From a checkpoint of a small transformer trained on Wikipedia: vocabulary 8192.
MLP neurons of a small language model. Each row is named by its layer, matrix (up: input weights; down: output weights) and neuron, and shows model dimensions 0-191. Each number is 500 + 40 x the weight over its row's rms, rounded and kept within 0 to 999. Numbers have three digits each.
After each neuron's rows, "fires on" lists the tokens most often at its 100 highest values on Wikipedia text that the model never trained on.

L2.up469:490461552416551499494464533486489470618550511469535462446507472550555493514477470505469542533415468517513581451503508494501487467496467558512502466443431476522467507476536524449468513472462511499470508498498574589484534506452462435507521535459500457468545503486539520495537507543481579469547449446510439517470512501545503513513479535587536515428505545542524475476389419482532512511446552522512534514514530455551470449506476453582559486518493565513517480490441483435473508445512503531480551563486440523550534499484600410508450480549459558535496530473541470528497477512450468425
L2.down469:434454486460478543506469501519441459540494428486494527477507473465481492532478435502544611490410493519489473493468510543491461472481545495505574506505486523520434442573530532434539490492514532536496578487454488535505479572477531488475523501463525469433550491517574526458518490534523499471501564500503490550493557566535447445495465457526474497512462462513639416505526507466494500497527477474593544488519594413493457443544506445470518502498601533519513528537521518463437462514474496549491545490456527565576488528516440528480479468494497492464443544567443422503477505462483549542
fires on: " |", "\n", ",", ";"

L2.up408:450459444490574482530518554445526521490470535535539483511508529507506550540492456559469538483383484570445566521495476546503494560513483498466478356439493475493421550513540546484484404521521528547481560454512488555499525477522532506463470523431498474453495458485525533491510562580531570506550518562439492481515409492473456527490486508483499488505460478499532592438526530456494479541468532520515527480489519489457559467503497491481493540496441584513492498474489493477503520409541497472497522507493511441583483488449529479464463517533427521605510533550516473488395498470446478525
L2.down408:483427494521479495421478508531534473530462472444500521542497467497395491522518522485521530459476465535572529525546493509520529478472546477522494582414531459524457457525558520525462556488494416557464481508554502475475490495471566548492503529522560526434507490490475479507502563478501567402480508523571523522519530554593474511423564467523427528464528492473559492438459528523454492483510501565436521491535559483539482505475519445370426465517506505486524521515452470461501457495529523491495457514429553526538536495485490475533549451518481462571555517568457456567536458426485453539
fires on: ";", "\n", ");", " also"

L2.up104:446472489548489509582491452525502534521500571513582501452482542588533535562543464582559531498494494461470548468407458551476431530512538530529449433505502371527518539501530476471474449489522435514546531583507476468485453535572522576449516518455498513478492549506507547524528481546526474493475524437439513473596455561421529499479522544517511591478498507425531499442515501497494492461481459540540439496498473533534516497462534403504449541498501524475522538513528461458483506410431460508524467499533475489519474456458464519479481488479502534407469536468502537500487507483544449493
L2.down104:495490538515558489434525535460508433476491490440468469483521501508449567538531492511438491531461504569585453476511506522440542496453532497452537527459482499556499474491510500488586470582502521498496509449477546531562528491450503543507496474527533492529416497526471512491505509454495541488482554546537452513509531486549524532534525520513513436406437475532485566458482422578478494474425486472506490425528434580527502508488542525502518575465463476515525568479480526487579479456474484460567498450393525425539442523488464468522551475441555413524537523594485433540455512523547522469
fires on: " This", " He", " he", " this", " These", " she"

L4.up651:549466508543478485574528478498511457406544503576479492470483491466439474499478473493459452531502471484468490483520545448458508466500449479535519472506585564485537510497551598529583476465509517472506568498584523598424490486485475573535425531429528451482591538467500410542481503548505510515542517504513483523534434454505536463500493447531478497508459492504510460463537517528477519489495514528492503487456475491440487490446489540473478497464531524496563465465467538571583495478452451537409437581474451495487539601514491492442430500559486580510532519487455461483442509522531537456
L4.down651:508522517494461444453569528497565505529432516505561480523446507601476531532512595508460500494464497439493464502496515525524448484481496559456467473453513533549523502471478600409539505553540490584527436491473487549493493465583453535453444440510545476533482509529518487491564504475468517510504486491494508508580469462508431558496508505474529466500546510470476466486402497564466477506513501487485532526507453514547475495543501564599469521529478519386493529455517469436611532489540478417547455494460487489471513437470494559501555494442521441516476517465535451535464432526444500528
fires on: ":", "′", " as", " in", "is", "):"

L4.up646:483522574492465565504449584500460465528532484480482476445527486521489494488491476429493496464441509504531550483522592484494523487469458519456467462469535514565404516479499502503468516504495431468453499576444520538533476563545488515602440510535510462500504527597526526442527529558464440555482460441441544503517520563539427534481413517596480473522502562497487492467473516492595512514534477539474534559537375549510442495505505486394516526471494487499520499536505455502489522497500518513523519544549498435518492494539498465500492517504379462462553554501448497484469542544473532510
L4.down646:555518422429503450583486441546516530528539462559539504516469489483527609439422566579472487475427553549533573454466501567500517522519501500494589433536509481515478508479478465511498509499548526501500537538444410463512514503491502521520574459492504509513488434470556470509480475499480549387496423490546527472486436490543545510550499513547449500478457422483525500461497525526449500471458514457586508475507495484538526545497417514454508481478513536493518517441538534517455508501514543520531518523450501533437490536476509489442484565414548505500501426520517473477607531469493471557
fires on: " (", ",", "\n", " where", " Born", " Rank"

L2.up617:520481543514464499468477467516538548528522537536506558499481471481468510506482510551504477530503526474438462429394468436503468464507519408521440501503489497477474509479488535504480455454473475533539528501585427438519511463551528493486489485529508504530477492499506570508439568542523405516489602495482466551534468519501473540457562513461538511509542448411499454502548517464510476483464480542508491497551524459532516506482514525522612616551560383484474504480498537542443492441489469489507518444469540516548512509483534522510583453450444592544427524481509510447438540454487480574
L2.down617:541484585510562512550502507496533569465539535434516517518490507488500472520543490462516490544455526531495479506426419494440501473519550481413606476539408490501452518468472473482504473477468499502524490608433557487521520525515468464467498450488524451504513553535542542454530468349503536504610507550532479453507523562558526482526551557481469460472496406495526521463501441494481494499466498595573513467559471533505447551515567459466492466474486484609454500487503545517479523481522480493511504496460527452524473507519522544468553481451498439499466459532500476471477567490499454524
fires on: " He", " was", " he", "\n"

L4.up771:496525463493547420470460497605453492592519514529588546530534485461543554515498529559469495484463462428477578526588504468516513521574548504480503600495428556508545480496478471552509425490521525497512519540526496484441481490462542519552461544503498481517459524553456422505532450487499428449523596493431483458514489501511488497521513537507436519486515522495503549468487559445522465458453471507512506487518501494435486418478441460550558519588459482515480498507504525478489498499500521556468396506513529522529479438509605540508534464494450469468518503497499449399444453507479492549
L4.down771:467522574493443534518446440521464521522463514482483496545550464496528503509497560464462486481533494534387508531500556484542547555534500503533480478516471426461495445473506488552551565504491488465533468478423499491463545497464485457521574452434471478535516540475515511540476490501531518503502476494510470445586540485532513467516571428509456480499535531566484566408485399446594525475480524448497467569516500554420466476478489454484535525504519444537617430498592526521499459521533542508494509496452563447523520501531480544541416492526522531551484519513390478528490528464491520459
fires on: " ", "-", "==", ":"

L2.up219:484496519510532498585526444509486512514476559468447512487521510535597508605483407483518479446558519516465525415542466557550491552495474488528501580523503458564527483520545488533471526531485542510557559495538454498517467524534505483530449544519477423508519535500495504556515481427482484548446473477503558518572519530447471531461491543465476454485515503463523564437580468558431496520476454568556527487516488539492567478502563476526475530475415538481483573450444536481566450494462517562458482472530422470516429501514515486493562462537528468476475563425485497536524510556521459419
L2.down219:499518494454479479528562501430444478538464516516504552464481450482414476467504488509500454562516454477663434501480546531490474440492494422520504500522512546502497526541547482447513457518525537519460484467517490536470520605518495518511472498450539574478468543477541492491505545478392458566533487425490523486446508519520513561423510552506436500412462439460513528428481551520463557539504498501492463411476516505557467501484582579468493490494560500517472516505475500484542503455456494427517491527510548557555535459525506483495600469457528485529510546525540472481555434483540515478
fires on: " ", "/", ".", "'", " “", "—"

L2.up605:501556467562517512532525530567522589511520501505507497433494515477530417443520488528581417522499565532539496421502520557495475468438562480496507452487396474457501534586491512519532540465491506533458544454582465483504550485540459534414505393488499468548512436534503498572534445564396543523478442521491548455497477491511513543470472526474509512481490461489468529499456511495522437421488492455489442490510539498538545493374510450532432485495570500527500475447531482501479492518510462539510474508475537474499493484512516474436480513545502469452442553562479469493440524526532506573
L2.down605:504448467382478540425498508472482469538430519533564522559534439498522504540474552568484503484494476516521477526566506494573580470448461482542510477483544442577495519547454540579510486499477404521455486472529512456537514463469427534469469518484511502489527540425420541470444495531422487513478554482548541517576555513589447482571502540550498543514528537587555492438531489523435507522491478492520550523478469489482492484510489475475479508513508476492474535476473493481427449556531483444514506474598430459558492476546482504480419477482470450526507507456556559526515438461505513504
fires on: ".", "-", ":", " |"

L4.up396:538531526493471434536528434469467477488492538488525533506452551471520577523504478521519470528552434513473500460514457520522505559542488514536512593516553469524492431538549514485454425484419550503484455565506543501529488477534453442570508536543477533500477494576552438542473426499454491528478500550443523503425524450462501536534489531501451468486521546513478494505448516484456471499484537479425549523490539445441531407439582503513462549502566501431434545500524557484497516533559591493590438446563566493476518486519508500515510480515510558446521577518523422480518496496559495447
L4.down396:476548534499502522527546511542573563585481515443494530503521476499536525547530517481540424479563542472535443531514501570444399507474467481511483528534513499463416457424437557475499473511509474464515470510495503476448440548443466395545543541463481598521523496513511471482451523516551530471497475538506457386556494484516449535510492497483479541512566570526463536482556480541498527381464472494503510484545517511525545497525466458551411474542480521472522491530461449495485493491554542463511485525516493504422452560526526483526509523511480481398515549572461475498556433541530458523
fires on: "0", "-", " ", "1", " Ju", " Ra"

L2.up717:448496501526483419511442536558489408530555493446544506516489510474497457567488452501488499514583478553533509562467498528445486505510465475575470491466508453534478480504567419481518447570571498523557494483496474531453489489462507489558502479518551433559540538509456499494496532540562496528565462523508527519506559522512485488483436564462562496549464476447476480466549442578501563499498502442452531510512444451531468456484503528506464592578481547496451474509450468525598494466509503504520530522523396530516496463468606478433572526513472464542532508442551492466474488439566529516
L2.down717:493464483476453489518439444502479538436431433503467506486544394519538542506458500510449578508446517450550450538493535516547484456490518487504490498525533562468513480564499522442487489472482474515480490538511526556526577607515494500415580557471484496473557503509526479462532539479469515516514492503555443506452504531417535524466488472534402531419499434519552517561597521533479519471444519524507580406444495530501548449574491486428547461565508583499549565553454497496463504514477502544465474506480478519566493449499473494443449477541510494482519525498443479507527501487450524536
fires on: " |", " ", "\n"

L2.up360:584382453531450483538483433536512477450550556520470465523497528434567523542536539566490506556490509425449533545565534566500516489512495463456524508479576540524535452461512516456528559507465494512497469492530619525539518468543540487512486497490465515526519478483516463452521471549444513498483463457451416530481513433466499506445468462531528556508408535455512443469593540520512473493526546561550475499541543529489503491502576443503444513482488514453424489555517468515476523535508469493461470451533545465508384510545529462458481422497529516468531514452490510485445547543551498476
L2.down360:494488482445544550480428481564519478485472585523552449442538543466517544519477517536443527476463445500492463500525478513599523487545486514498508490576526507456468517514538545444467512480519477526498493520508516457614519464477482437509495505547478451491526523580480472545515505468456485432496501507541472462446483583559512528431423514536493544533477599435474514443518540497568488497475577496495483524556518496494489464450498411505389490501538473465492495538580531483479523498457539512556491471452561447462498447540509504616463509427545520431539503428525484480450491474521470517
fires on: "1", " make", "pos", " gave", " give", " age"

L4.up258:530514425544441480430540584480504485489565479461476505513451506559517482455470461562531484486496491515510491509486501490563466531526480556507549600510505520429535471505508479540573482454490538522505448514507445471556423504531496564511522453534473469510532503454528482529496568479517463495406522572499476477494520489510493483360523486501498505492507480450535482488502448593461468514449429526529476491556490407446499483471546612499423484462498509569563452495506473548563514526530483476531561544556540556466468525486548536471507465565477471503491412506459466516554519545550524553
L4.down258:482442421549525528481543530536536498502417441413506469440530539489521538539544467430500469509519615466527455506477487584441500507469554425371455528451549460537559467501496470541514448510401482548442488454553474472473537496486452554515499398487535488489533545509481515525539497489416472418480507549522485444504524503454471500498480556470483534540483470472511519514522588548507471523459480505522514446526493488533487529555550487404489482475519536493466504582489518526526536470494458550478456483510481505536478497521544509496502514472520537457540463561492494529612534526539468518
fires on: "-", " the", " ", " place", " re", " \""

L2.up462:460551499552473454516422542419423546534523539501468489508476533487564488538476566410517455474560520529527528487501508570537562541538473519445579576513557545471461511468439506422487467464464520515454532540558486485449603462501498409509491497506565472499531490510493531546476414547486470513506575545474537516492522482485537507428457510488504503556501518451495531454491554509495545508441503528455489465424584471461526523493540443471490502558402544487450520374430481520480520491525480520466506486489504542511464559522523482482470527554518470526511530504470485543576486505527459471
L2.down462:596536490499549504579561542478476444486456556570552495476524462484486454526407420513509596497568523510495503486525515528513492518424575485586497474490464543538538522483516480498526447484486500530534452497473439523520570506488488455507540464457516527493460512499558463453551580496457532516564449447465495574522497558446502496421433537458514514487515484536524469508463494425518504474496499541493489516459483553485484495417518529478523457545461438501419484502489517461469487532532516449562542489509454456501538391410513530461509477526510523498561463501495526475597507447570468449
fires on: " or", "on", "\n", "/", " "

L2.up204:528576488464486522484537470503482463473455485562533463501414478453451427438491448495452506431509484475438491512567486554528521471522488559517477540461498507521514579527440471538473506452506514499508535480478584538467447566536547511510545560458508459483460432537482524523498488475488524508597485503494556507575564460491447567541544483464494464531514541451537434556517502456555441499498451548479462497507499438506577462502449497444408581532526557528526457480457544449517488476534538465488440513484525475553489562515523485474480424536480438523513506606507465542481513550550567469
L2.down204:539437536488542409524527492570471503481401484506489492476515480601524510477490488500432509462593535484518547565487517465512549518479510521508488486471459455516499486475422532549457537523474440577549386527596468466496519496510452537539476403445474554506515517533458563540518479483494510514495484485557522511491467536520487518493512430511499468473454484532454523487422471432520541562527425527536495513511529575444480502485484548478505495458463488492480509385514383534524511540492487440538469574466514510507557570567576541539489469471445519504500467474491520541515509452493505497
fires on: ",", " the", " as"

L2.up864:544567480454521469480507440533544428531475442538551525500515475471468523456471560455551511464471464507459509499504495505470458541482445577460451470458526487489443492488471512491415496485520448466551465512537456580462485531525531496469514515455602463534520520622486493576512530516527465533513503502476539476499545515556480493478410542488526459458478535417561490460489516511464484518552498491463558482500535533573505467501558525507487558445518556500462551481515585592499512482446535490463422431515463470576471491537549465477532412496481419566485515564492525514444471465473464450
L2.down864:541444472505444423504514512503507489483447572586473499539478533494538537457509573472501487447609507510493523582493488500457469481435449515471508532441432469455479461448518474520476436482470482559499461490524507502408555547496493520505525426592456528471560500522443526467507448512505475540478456484485534583507494508578478557499568495440528483488459452504531483456541582460496435528504459493479517479511511516524571442521459542568507570519526533499453464486553431535553564467494513474511514485533502470487467489489535580484528453554526454551538462472488523522492483488608468408
fires on: ",", ":", " two"

L2.up548:404461509541508485467419521534426495465514398500567507502539492501481510525493486427481547567549513541380467470508452405480465524580472448438433464526521453510561438509463522518494474477487537471464540459525524524460429484454480522493492527564538472508596535515527516530476482423505515492513517578505481566384496514484521463567504442496447496453460517483569519477505505479499465564494558572465556459524449524498511495525498473473499504513632508495501492535440483548517492597519532506501483481533525528482528454487506486481474514530485539462502457500512541458545504525508462544
L2.down548:519585515530508437514507517484465432457491539526464427432511522531554470542561498532481515591515487515502583543543496509494506485506545500488530495519500506433546562457515487489525502536438469519415488471486443457518496553536483474477457571529506492484506485414535603518553518509475438506444462491511489542475506468470486493478520523489473526575486460573460482512517412553558574503535397517466490489453551475520531555484478522473444481452498493525467441502564445473577519522477509501518575590457472456428479452483503498505550471452529495407468445536541512508563550502428512468
fires on: "-", ")", " |", "3"

L4.up332:524536454489555530473381399546517513477496514518504509507517496494520479498487515492519496537463481464490482486529492503530469562552469561453478564508542527471497455531479501525491553480523554469512519510504503566440494540493465501594406561492443458471493532588492477561504537442509477424481529548525512439468462545489469486403557477537475477522501507479387443506537456530555531490523538454477516524539470435509561438497493548425588505397561505543517503469492487491496474483555449484517489496593482547507445460497462590505448551555496467540500455558517479513540489533546476528
L4.down332:533531589500466523488469521537501485572418454482529485499478445487501468545567531518503440469529518523474571520464567514483509488522514535416502523515488514493503479479478562489496506573504588537599478519585484468474485529506471511418463524554449449477531478535435523431546505541433446458514454491502504518487540505485471548522514513501458522586441438397499509475515482489493460556397519507499417505507518516529499485453495509577487548543542516496516452533505499457515590489531492550592459518534483458480444563459512421487472557534485498405441531464496479446462541492522504483
fires on: "s", " the", "-", ":", " |", " career"

L2.up742:468506529472456488514487412553510444502534556523480423453463484467504433505526485503511527446521438491532476531440551528559559419540509526472531457527528518532481533458479481550496527414455515425559532535546466508498526527518531469575449447486522543516531520455474538569422476573447434558515493479437504553471463469454451472495500501446551526556532492466555539557483547482503482502575470521452525548498476529517563490496551466444524485471480488535521463449497538530490434478509497471436467586529539510514429562524525511479498546362420469504486486541469456484450518480524532532
L2.down742:513588523503485449565517405467499510560463517566492529487528515473474505535508502507448487465543554573570543431529427530504484528490542484507524418519485547540531507509484551448447465515530500473473569551494449538503549550431495547448476500467519452504489493529554576464472515445508496548476462432533524485497476499542567536531512468478483527444477503496546530479428483444470539514518434506586445477423470486469521512438521543525452556480525511583447458520547484511547539520534511470483550546478484480479470506489582428484523510383517523440503412559502455478480427523509547487
fires on: "\n", ",", " un", ":", " mi"

L2.up563:455489512492442515527473470579514511588526433485533507500516502461502553470517494454434492459550555453451485552477478520476518495539539498574420566512437541427547514498466524524505506500519527504550535543488461490547485506473471489532509533545515444488588478510543534508415471525530510506536547492507421540483514626500500492490476512486511483501445503431506451419413474510519466573485477503485487503464464437561508525482517527449429437458514466513635442432544467447509544576517470549463489544479529490506509454496545483494502561481446481498478522508517460495523470613481554461
L2.down563:500473539512485502454457470468517538482452477465531450470484583512537520540436437486465518608488488488478443469540500524488458467536523445526490495529526533553507568491548526493546513505509447561483493483465550519496525511542467571449518476495538544461458483496499492423474479450516494465469453534566457561453410483457505498505481442539441481571561437571550555530547543476494484486496508468473507415475482583489506479506493480510474558490506421453477519515480574514504479535447615498494486455589456487578439495498461467494498558501541521535534456542553536466550560429544525417
fires on: " |", " player", " ", " an"

L4.up133:483520412441523510492489567480522485484540504536476500464493549518532520510500541550463480505548493474433490478444454426445407512526488501515528508433424473462460500563466607543589474547516521522478534434499500459518452483568578548468449482497500481528529505523445491534470534481462520506473504540503514456536492460464576491488465561486529506466452491483481530445555497509492505540494440539418534494530533394462496501548583512512559530472582497510561538488561521601564469483493531549436482502499520527527530572489476534401429524468526460486537539557468457509542477498450502519
L4.down133:487495459500435577446481463534529485498454496471535479497553477500561543540542471436486446500434577503474496524482502498624490459510502599470519512473542470495513490470502509487600480566577465561399517461556529514454504506504559475542504475566553465417518500518431484541570548533529459514569521502514534509527472538460542510459492514517525544496518461485436490500483494498420442486577476493499506525490473493500520580455515606464481503484516469491492501494539515500553452485505480533404462429473468481473513553503426425493462501506512485455597514491542450527515436503533454481
fires on: " released", " on", " in", " debut", ":", " over"

L2.up936:456475476549537506482480525584511506545628484525520455467511395413506466488500512514479550528504459477462465458487454464503479449538487483525500482553442549456551511555411565529459550504487567445487483461545488535458471415482502503501521580520513469520445473496524489537483567440469555510548492526546497505438560480545504510520493461449483582567547528517558502555465499480539471498455500545432545507443489530552508470507517483498502515464453453567530483443506494546501488503560461525483586482469516537432494497479474563491569444465497458546471588539506487489497520492390470488
L2.down936:503475564538431449561460509508387467512557533412525544526536455570475489517525413454507492493458540458519526483506511521485556539524460555529455506525509487538488486436525431516568529500519487564563489539449513471429469505477396540463455511378449544502500500481463482510524522551529490454474446480547559550524435449478515439477526553456514431555537441526506486489503469537522498490513512480494599469566503520482510497452439504528525562529461417480516485535511517477416561424498482495519498516542489422525453497514514540462520556509534499516509448470541521559505516546506532469
fires on: " not", " |", " ", "-", " an"

L2.up790:550558455524442480491470430504509564462582513599489492495545454414444487519497456523445439455510469519467498514558473486419500529467474513494494409489504495523464499536545529568451536491514509561441461451482521530492464501469443428497466485446507504501495509506491564570534507510463468493521484497478544512494505418468470513504478477607580443484548563467607525486533526572472515544513545534477529501527485522544527457485476509508469558483544500485452477440511518558512446428445473498527480483552456498455511522580556544402525449506516489474504548492443552500493467537443515417
L2.down790:557418508465449409529479490584435431520452427478462529496503494507498575480532557509535481476540476470514543569490517535486474461578499502533505505507485538479526606529449515485484564565483507524512420559497511512473555534565431421479444526560465479470465506517505537514517449486529525443457521500543503572566493539485524524465523450453463453469456483519547454552490542439534473582492515477500503579520478477499506475483477525468433557451483499493537491501484419439535527499566512481472445546449483439516491510504525556507507426498476500555550515453410545571463526528490491452
fires on: ",", ":", " as", " and", " by", " S"

L4.up59:450446487501458441500542503497503461527528467497483453568515520583570483496492491507532504555401492463464550467506446494532544466531429456559465500513510512491497456512551503574460499537446538535501521487520503427514450516548555477530497503502512419561523491481512504532485475455519529518544512504469528522490482483480514461519507465537500523536596563500511413519542403561557508509524499483489488541509397466526528503509513472500385535442531491499508525541498455578518436479452458544488504577546443443463496497505450614405535569509453486515501513484424492445489538500428552536
L4.down59:592531496393563494474537454443505507505519490452491531468493446473486522578506536480503430507542498562478474468469488522499515474426517483476540540555526436510499503546477522429477518495505482495485481550505544498500564440527479495602568504495509545447515546477507495495503486475518491462493495497558490507510447487562456495500505455554481593495495530552607437541461487510434488509455492481546542455493520513543497495438498486510456495515478519490403500549524571521527562506479481504460549407451495470498485511450542440504567502506582555370429450577486478549472486460546464551
fires on: ",", "-", " de", ".", " "

L2.up227:452452556475496545507511479352515535474405500502427540450491560487510447500486503503477499547586445436502454449528526504570504552441490414462487522494488475565542524476511542591539491503523495507497567471509538536479505454470517516499510426480497556451505532434484525471463470511495504545440483566513466537517548514538482498509483466493527516430526575509494515530532442531440544519551532492507538508483535446455485485410479433469468580504504546508450433477493525599488487467531528513564555489551461569485459493480546485480509503573511518498528502465505446532497433462417472530
L2.down227:472496516469515427519507528512492475497474450481530514583422514572526502450553483460507466464467467410513486526479479493516449497469471546498499491501597488462568463497524494460414497449480540496477528543485474536553489465490459502435407545600520500516485478495539470503537479499459427471488546448487546513562472566467461555527525523566554567565542528454523545536501563576411445512552516528536506527504512531445413466533473534477531522547573542465451469468463477502461472525466506505536517524482455496559412460485495499530497512479471467507489487443490428538535503576592483555
fires on: " to", " \"", " also", " is"

L4.up21:411429509483481512526478525518555464494539528528486538442437503520476481476434476407487592500480559564488501501483510511503461486540459518471480569492451502466493519545445472547484481514509545539518521467510481508522538515558513534509470521529565525523535419550464479536452547427508501520476497486471525496469582485592491525552565492403529538545493503507488481532497523520549413472526506539400489556444490528537470517436517489534513520538586410476501517484453504470545463473536449512541494508498456596448483470593505479474595516451588535459470576482509489462508495494537439495
L4.down21:455515509539522511484480524486564517459478452532509420492539581414499534436497498492542551556495557527529463481467500486499513538546479518516566508515504509457426515504533435528572554507572528502523468557535515491552461466490456423568428473490505480506442467565437488459531454480453423481503510554498542533546577502522470489574542498499515422486494500468473590528536531434509484383482536490496529554498444494445527474487575493478511511407508518488531455535518522458444490426449513498452453495473535448551515494574493500408482552513550503534519511448512451505519456552532458477
fires on: " the", ":", "-", " that", " was"

L2.up824:541501480522502461509514388460506477511472417618513512513456419465458472534500508467439487504505558542465474500471446539466453560552521489589459503474491572480426533481512520516467441473494537540524585511481450485516504447540461500481505479499513455526535532546503542528546475498523427476477507550487512514468480493449502543540557479407460469537456519429474494510586512512462518515474443597476455536474477512539567518528508502559474552487431551545473458516485559507562490532452503492448481508503525506454402504423539487499526460548463485549458532494601502503538537515567502551
L2.down824:525438496484450494514490425505510492426555460486476491543577432467485508512479565490476521473517534479493501495489433533536478487452490522531457499464479505489564453544474480520419486431442438502426521523561549480483528485497452483525451457471603543478496508488564528526486512451449528524549494530536508549493542474487471521544519553523466498428475529534493559453508478507452493540461453469495563420522439494465504542503495455459476553494453498541459512514526494555554447537491533449546531491493536418521537608511499492551494458440557489567511482620583602545496445434490504525
fires on: " (", ";", ",", " |"

L2.up332:484513522551542543506522535443514472571487511437493488471527563441556566509464534461455471510433507457470483542511517462460530512524457548458522518531517572502453507443511524531510468462529510461459461515482442562498390476477485506565578508444464514469543489481551491447489551519528504488489483526483523433484522536550454413403520471434581453505497490529594517517529549490517497539570519544433525504479541437539490517466473449519486520519453570426515541587471495513429408522554491540457479540456515550499488512505493506391497515525515532481482571479466512493508510501431518576
L2.down332:488506500474506515480553518551528481585510547516472505458433548561520444507546412513506467532498450507522524462515489497473519541555533411421457430426582447456505471541528533487485509491459510525456555534536489501518586518429543515499527519467477474478517473487493482552468531491486455468449534439527543540471461462455469532517423553491415446530472499467434484506396507565537497487523492556557466497443545495439467446564515526497525500532549497494494484451493483534498482480457505460601486517552552453570461519550517524434507548553484523500588441533522564508531532535513428523
fires on: " (", " a", " are", " was", " were"

L2.up844:480518529523493490508521522524473468469472507549480517460487464496490464498539513557516550484568481495533514475485493579512397523526450432505514516517437471517487559561567535494453482487524471553535524562460489599493547546502543477488524482446494502554486528551469536558507520533472557509568431491511554516474512503473526450577477494427523464547434527465467506504514412534480511506513519486415556556462447513484508511577457483472472547563489586539444451480396534483552407526491538493487429520469550468492533470482582453494448463493477488542423468574588477457500493470547520496
L2.down844:502491500528483490563554509487569452496470469540511402448458420513505540453515561536451476498477516484498511594516538481484534460488575560518543487482516569512511392549470521500518489455488456544520474500469526503473500558482515514427525474564499488469526512550515541510489453535471525506458483541533451543543512472484564516477494494433420489411592504557548504521580476476508431508497454504487499363496495518542423528501507456531502518434474527576562544488562490528494477565520496473504521506489524426441491513541487497450571480410523435486554563471492528483487497499470493435
fires on: ",", "0", "3", "4"

L4.up174:482519452479433595423507500488529544474541507469470505524466535450497521491490481474463490445502558496424446525500587494579425543498462522470511522581483492459603514531474491528495552520500539547444449503458465501463453538471524492419509444431536437507484514448522487513534412458545430489503517503518471507483517531471564501501545469555486525479514468456531514455449461514454525517406534440516554534570440463518536499494506549466516486453497500475503524537516559484465497530452478535489635423505462551518495467544521473507501492598483453497540543425523466476430531527497544522
L4.down174:500595503557514521436473499504441526565539539420530451484507522481544467615474568491532464509484560555516457542488533540495516501543511500483539524485548537451518565444524526487546543487506501502523449474515485415523502459425523483455545491462457497504604486440485513468488530499428473426506487515546522532479539440485471481497525584516514461528531448523501552463475490577483518473435489482487521533467514497546572406509509512536446518487418533441468446529516525485469567516449502561464535524454509462573500398547479455420464537426494502514454471544460470516537458482513514493
fires on: " the", "s", " her", " his", "ed", " him"

L2.up202:461493578525516568471506480471484451452435555544469549489513475493476400520433547460531493526544499502471517510483431565508566482487489520475443577546467577418539493447515524484450538545493498397510508500501557558518464418533482436480603473475524489519499516521479529546489561481472424510485530496524513488514465490564431499522550498456510522474534443473544553492480491509519476486430470472518565546495515503509500566491478420524507461554472432550437480494489514453496508552560482528481496577496539494495517483552522555424555547481532462526447546470428424542462518487483428521
L2.down202:494489578458538568496494497523525456540416460530530493443605508444504481512543502511510519477505538507553480497549515570460557475481552509505507489516533564505499428478513483504509547502454529544522473559491492479469478471488516546479467515580609503463535539469477431445524516505499465383516529522593489493566551445540479502528467450510536480456514561472462574452484470473444495483553446445524523502526458494525555584498459540488468537508419465572425490476497514396441523508538469422511480492505495435467603508498476462474459553456491457532459491492529491519513516483486476443
fires on: "-", ":", " E", " D"

L4.up762:545543480479566542525551483503498457547530423509505551475473539530500489508479557509499442566513434494450495546456497433557418497511497500515528421500437491473607464464481566525523488489533540520542466426473458484448510466552529462473571460548469477499509499460489485416472556522475435611470510533435499471499573529541542483501459520527502545452463489483482513509472446476529477522530504535425481527553487457474460472480496550513494506419463466456568504500483542604599540587523540513549510510521463498510506485481508538546519523511449516460484529553465493489594525425556523498
L4.down762:544518488467490526506471476575464474489539438511537484517475488512498431492564471515457515512474517449510511424467530530536500521494523581488503536506535504400486507457475450452491517487563490565481536524526544573443497513427420545564419509521508485460515506492512558582542504526534500465481527489487538489472442543451536536475476527557493512437508536473475447484604507563464498461561473432502482470518518509512497518481492516452454527469547530560460515539480540632498448465554490484493434497440462532486504451490504559487403498544469525532490469480401507565573532565524518416
fires on: " in", "1", " on", "2", " ", "3"